From a checkpoint of a small transformer trained on Wikipedia: 3 heads of 64, no biases in attention or MLP.
MLP neurons of a small language model. Each row is named by its layer, matrix (gate and up: input weights) and neuron, and shows model dimensions 32-127. Each number is 200 + 40 x the weight over its row's rms, rounded and kept within 0 to 999. A neuron's up and down rows have the sign that makes its largest values positive.
After each neuron's rows, "fires on" lists the tokens most often at its 100 highest values on Wikipedia text that the model never trained on.

L3.gate52,185,192,184,178,175,262,157,168,141,172,174,170,149,266,133,255,235,186,230,146,224,181,202,172,213,214,178,209,105,278,162,241,212,249,234,250,141,162,180,212,113,167,236,199,203,189,213,195,225,146,205,240,236,211,183,253,233,189,235,205,209,202,150,314,268,152,264,232,110,199,228,164,210,214,243,161,263,186,257,213,215,237,105,233,194,137,202,116,218,215,227,220,203,198,205,257
L3.up52,247,230,189,227,231,178,189,185,135,167,255,224,239,242,196,257,237,194,203,202,230,165,209,110,202,129,219,147,174,146,186,178,206,156,250,205,180,247,223,211,173,173,172,182,147,180,203,152,158,183,273,246,199,219,198,195,229,215,186,169,214,198,254,197,235,208,242,169,239,109,198,186,150,192,270,194,244,137,155,199,171,220,163,192,183,191,255,245,274,296,200,211,242,245,199,219
fires on: "o", "e", "our"

L4.gate170,192,166,201,270,150,241,240,197,252,250,158,196,215,222,197,193,224,238,239,223,159,277,193,253,208,169,171,150,211,297,261,221,266,150,269,151,125,248,200,254,131,268,234,203,161,208,225,224,162,191,213,220,106,119,249,188,166,249,202,230,207,195,221,200,215,177,158,171,189,216,189,242,219,251,206,324,232,201,177,146,207,156,220,210,207,178,196,183,215,222,154,141,219,223,290,239
L4.up170,173,204,189,159,260,210,142,223,209,190,239,231,200,208,207,157,179,217,192,119,155,210,134,201,261,168,177,207,208,217,220,238,261,194,228,264,184,214,197,180,183,182,166,259,211,313,192,125,181,254,191,219,151,231,218,244,139,249,262,134,237,207,230,232,203,170,187,133,150,172,177,196,164,215,245,194,204,229,223,168,245,198,231,130,239,202,232,231,111,222,187,204,184,261,201,161
fires on: "ou", " his", "is"

L3.gate611,162,194,182,221,276,233,212,174,260,214,210,252,274,153,253,239,184,120,233,140,183,245,200,197,201,209,147,156,236,185,177,215,234,258,160,204,219,145,215,153,220,159,196,232,246,210,131,155,145,276,202,253,260,195,193,145,203,154,146,188,190,226,173,217,207,222,181,166,222,259,242,136,147,198,205,151,270,148,167,130,150,175,230,212,217,173,219,141,288,195,211,160,240,194,185,184
L3.up611,141,237,192,170,143,235,230,168,231,291,208,116,249,131,201,236,143,184,167,221,222,178,193,190,137,226,201,218,192,115,300,152,249,225,222,236,237,155,190,213,135,214,187,180,238,195,197,186,223,178,190,165,261,222,185,233,123,204,180,115,287,173,249,206,221,199,170,148,173,260,215,198,223,175,180,258,227,194,187,139,233,210,178,232,163,231,183,227,234,192,199,127,233,198,248,225
fires on: "2", "z"

L3.gate707,128,236,205,160,139,183,175,231,226,216,262,192,217,183,201,215,238,163,219,204,188,220,242,144,257,255,195,257,118,189,269,234,165,214,220,114,193,252,170,204,263,156,208,202,192,146,230,249,204,163,217,169,167,176,188,189,252,255,130,113,180,244,232,208,156,305,215,209,234,203,201,224,210,209,131,143,189,180,174,243,119,283,262,192,263,210,170,183,173,177,161,287,204,194,234,239
L3.up707,157,186,216,225,209,241,220,154,198,260,161,160,259,175,168,172,231,233,188,195,214,210,168,205,210,126,159,179,194,172,194,262,185,207,180,142,179,290,261,190,165,235,234,272,228,234,132,152,273,191,239,202,197,221,180,148,211,195,193,124,269,163,230,208,121,217,159,146,245,191,244,238,133,165,194,182,191,210,212,236,162,205,187,213,170,171,201,212,223,238,274,222,120,235,232,190
fires on: "er", "ers", " by", "d", " with", "al"

L3.gate402,266,182,247,149,193,242,280,145,197,114,196,237,159,224,137,149,187,168,236,234,172,238,248,195,199,268,188,227,113,235,229,177,208,208,220,185,235,199,312,179,207,230,168,167,199,233,174,284,150,226,159,215,188,234,166,181,312,176,194,191,252,285,129,237,177,153,173,161,188,223,213,169,278,191,218,236,151,206,211,158,187,188,286,238,149,238,214,136,157,222,192,190,191,185,214,240
L3.up402,211,264,158,274,212,196,242,236,196,228,153,162,149,206,250,231,204,192,214,156,187,158,281,237,210,233,216,298,187,78,185,150,179,182,265,222,180,200,177,229,225,190,239,252,238,242,162,313,158,260,180,168,185,228,222,177,233,182,180,259,242,258,245,205,203,180,198,149,197,132,202,264,204,179,213,189,146,236,182,171,194,197,180,169,184,222,238,233,136,207,193,210,131,251,183,195
fires on: "2", "0", "it", "1", " |", ","

L4.gate78,194,243,225,180,155,177,198,213,165,168,177,203,194,198,194,247,257,221,233,190,148,202,149,219,215,143,223,229,141,257,181,193,137,236,221,282,174,158,192,253,156,179,250,174,197,243,248,129,227,186,215,208,204,179,170,174,255,97,187,145,179,220,205,231,248,185,197,216,194,191,262,261,198,202,263,218,170,159,208,227,127,72,175,239,192,223,236,192,213,204,225,164,204,150,179,154
L4.up78,146,221,224,197,177,207,157,220,207,213,138,189,176,259,131,251,187,224,189,286,197,259,141,170,201,160,259,201,236,243,228,262,176,223,148,264,202,166,210,212,223,179,229,198,156,257,202,198,172,223,204,229,124,184,245,226,276,124,214,199,245,188,250,174,225,143,274,201,161,88,196,238,183,166,198,200,212,156,119,256,180,133,169,182,190,143,237,152,186,270,213,209,155,150,194,209
fires on: "-", "e", "R", "8", "1", "2"

L3.gate296,149,194,178,178,182,239,174,199,260,204,232,183,186,182,280,225,174,187,210,188,152,205,186,180,185,267,171,250,227,221,259,143,156,193,129,205,288,220,198,260,181,173,175,267,202,220,169,213,137,271,203,169,228,248,191,243,164,194,190,190,203,158,166,178,94,110,197,162,265,220,224,186,159,154,251,292,237,313,204,183,165,213,151,243,207,237,149,191,178,233,187,128,264,226,220,217
L3.up296,151,209,148,198,125,281,188,143,245,210,216,230,211,205,221,177,106,214,236,202,175,216,199,206,121,282,218,162,244,98,232,188,212,248,144,188,272,245,190,275,160,214,160,250,169,194,123,204,208,190,211,155,193,225,201,231,247,189,185,249,213,167,255,214,174,269,208,264,189,222,316,186,206,108,317,179,180,189,184,200,259,184,141,176,198,113,166,249,231,183,218,166,258,207,148,103
fires on: "2"

L3.gate322,135,202,297,132,185,216,134,157,234,165,171,190,139,249,165,222,212,261,136,190,228,118,227,151,171,232,212,158,156,292,204,210,252,209,170,219,143,179,179,175,104,244,290,197,213,224,177,163,201,171,169,187,264,192,272,210,143,203,212,219,199,239,194,228,208,163,203,205,220,216,235,255,102,132,232,182,233,190,126,198,181,234,223,271,165,145,222,218,277,235,250,259,207,209,196,215
L3.up322,212,254,172,266,221,164,203,181,239,245,147,246,178,227,120,198,266,203,177,153,195,191,206,214,195,197,156,171,182,160,148,143,184,157,220,225,248,182,193,227,186,200,197,229,181,184,216,188,215,246,146,166,143,147,166,172,226,165,283,146,122,170,199,223,251,118,262,171,235,189,229,222,134,222,184,274,164,214,258,177,295,197,244,207,171,176,153,237,174,253,191,218,227,275,213,110
fires on: "ou", "or", "ul", "our", "y", "n"

L4.gate208,253,206,193,237,186,237,195,239,231,237,180,277,167,156,229,145,178,185,229,180,157,152,244,207,250,201,139,233,231,214,156,235,168,220,230,149,219,228,241,180,195,136,146,197,222,238,137,233,146,203,133,236,237,202,221,163,228,148,211,245,214,179,133,182,122,227,158,143,176,240,225,194,269,229,208,204,192,265,159,225,172,100,215,246,228,202,213,173,209,240,158,181,127,212,201,205
L4.up208,183,177,257,225,232,169,225,296,195,202,152,180,161,221,236,307,210,231,244,194,197,182,210,149,194,184,189,246,184,217,189,249,202,197,116,171,207,195,199,201,177,114,234,179,234,173,248,179,76,276,203,184,259,215,241,133,271,193,157,248,238,191,153,179,168,217,229,250,272,216,183,216,153,226,165,231,292,184,160,209,165,209,202,220,157,149,132,237,230,176,220,130,164,207,211,182
fires on: "1", "0", ";"

L4.gate265,191,257,257,187,117,244,173,219,194,230,155,179,236,188,230,131,247,122,144,118,155,228,117,181,221,211,174,160,155,136,162,174,252,234,249,201,205,121,248,160,183,254,212,207,166,208,264,231,166,181,216,210,166,227,202,134,206,163,144,178,187,292,181,213,250,166,192,165,218,181,138,184,260,171,252,141,208,123,306,254,173,173,182,157,192,191,210,210,242,256,211,220,179,256,270,258
L4.up265,246,200,208,291,248,250,228,194,244,207,201,200,190,268,212,146,225,167,248,269,164,212,158,268,143,181,195,221,151,139,276,144,175,176,176,173,140,196,179,246,205,198,202,174,183,188,257,272,161,184,201,140,131,179,187,251,188,199,150,223,213,222,100,209,182,191,205,110,120,207,201,156,165,153,265,143,193,217,192,247,201,226,175,185,120,240,230,220,212,213,191,238,182,157,185,155
fires on: "re", "n", "ut", "1", "2", "ich"

L3.gate673,200,182,241,161,222,251,246,165,179,181,191,217,145,132,251,189,257,245,178,229,229,255,155,207,191,174,188,200,213,149,246,135,146,180,245,240,182,141,200,202,137,240,267,198,236,171,298,173,204,138,227,172,237,170,197,247,160,243,178,208,262,194,168,209,168,196,216,210,181,213,185,215,183,195,179,193,169,186,154,178,168,192,158,181,200,184,159,160,206,154,174,240,233,285,187,141
L3.up673,273,171,163,169,229,194,174,230,157,121,197,195,218,114,214,194,231,134,224,150,193,173,164,205,301,206,150,124,115,293,207,188,246,224,219,155,235,209,229,169,163,142,240,207,197,167,225,251,195,198,204,175,276,204,236,184,254,265,236,183,202,204,250,283,201,208,153,227,184,221,252,214,179,189,125,210,182,259,210,201,211,193,197,172,185,248,191,225,213,246,196,224,107,215,135,211
fires on: "est", "ity", " L", " y", "L"

L4.gate385,185,161,169,216,210,148,223,222,320,219,187,190,211,208,234,168,147,235,263,115,245,234,157,203,244,257,160,220,134,229,225,186,176,259,250,147,150,270,244,174,242,213,192,261,161,156,197,158,196,185,121,168,154,216,214,165,219,265,218,239,234,191,143,152,226,164,183,206,177,217,237,191,154,158,219,212,92,175,215,193,272,189,168,233,153,186,206,207,178,123,250,163,271,174,231,171
L4.up385,143,229,224,227,215,214,220,205,232,165,204,200,217,171,202,170,292,230,181,238,214,158,260,190,151,262,174,220,238,212,141,200,178,249,207,194,245,149,225,250,183,258,190,165,187,219,190,159,189,224,224,186,213,217,166,231,133,242,189,174,169,156,145,208,183,149,264,166,213,207,240,148,137,141,215,189,129,183,261,261,276,187,281,165,171,239,209,197,226,169,231,227,283,151,152,174
fires on: "el", "ur", "an", "ou", "on"

L3.gate556,170,292,191,218,249,234,250,242,238,156,180,235,126,82,183,195,146,184,197,206,159,233,182,180,139,188,231,251,188,248,207,194,233,161,205,241,230,173,214,267,159,168,282,187,227,167,235,182,206,237,191,209,170,160,165,265,169,174,317,165,215,130,156,232,244,172,254,173,191,161,214,218,225,194,256,158,112,238,160,182,204,218,218,164,182,219,161,147,160,175,281,231,257,217,201,174
L3.up556,266,199,224,130,208,165,218,203,159,234,108,210,228,252,237,229,107,164,197,210,118,218,220,239,184,198,152,135,234,214,217,325,182,177,201,173,228,157,237,194,220,103,272,172,234,206,228,197,183,244,186,167,132,180,195,206,241,207,179,164,205,153,203,171,176,160,230,180,233,176,273,240,249,229,166,274,187,219,163,162,123,265,123,216,162,209,207,188,200,207,283,172,161,248,172,218
fires on: " "

L3.gate383,205,160,187,193,174,136,221,231,237,189,147,85,250,151,187,132,188,170,194,298,194,145,207,296,212,210,255,251,263,229,193,85,214,273,175,272,261,223,258,217,233,191,217,156,134,111,188,190,219,275,145,186,154,236,173,147,187,216,185,276,182,200,144,164,192,154,234,193,216,187,229,206,217,213,244,187,170,215,186,138,271,186,209,210,211,215,221,188,217,152,267,279,195,197,195,239
L3.up383,304,199,167,208,170,231,193,205,158,229,160,184,251,186,241,165,219,243,175,238,161,242,177,207,150,192,123,191,250,219,198,158,169,273,217,191,153,92,160,177,109,229,196,268,197,210,135,208,210,249,142,125,124,186,261,207,201,257,199,230,209,203,191,163,136,172,221,141,186,217,170,177,213,209,159,189,197,200,177,239,244,183,165,196,221,177,153,201,193,216,175,208,265,191,196,226
fires on: "o", "k", "an", "el", "am", "ian"

L3.gate757,206,274,200,153,192,226,217,238,213,196,189,243,188,142,217,264,138,240,213,233,132,230,213,246,170,264,217,261,172,260,203,181,172,221,169,192,184,185,196,234,146,241,223,214,191,184,170,243,237,216,209,174,205,186,117,226,196,227,216,122,158,114,156,219,120,161,217,216,203,233,237,223,190,181,160,174,149,172,166,206,246,182,206,196,240,191,237,107,193,130,198,255,197,197,179,115
L3.up757,248,146,210,243,237,222,244,157,172,171,215,239,200,141,236,152,256,201,220,144,176,161,124,252,248,181,219,210,184,201,219,182,141,160,222,225,221,258,220,275,181,227,244,145,235,158,252,182,101,181,165,264,214,81,224,196,219,236,207,259,171,158,143,292,182,192,253,197,191,136,210,215,223,227,192,214,273,216,128,208,236,179,130,164,199,234,245,175,158,159,242,176,183,250,208,188
fires on: " "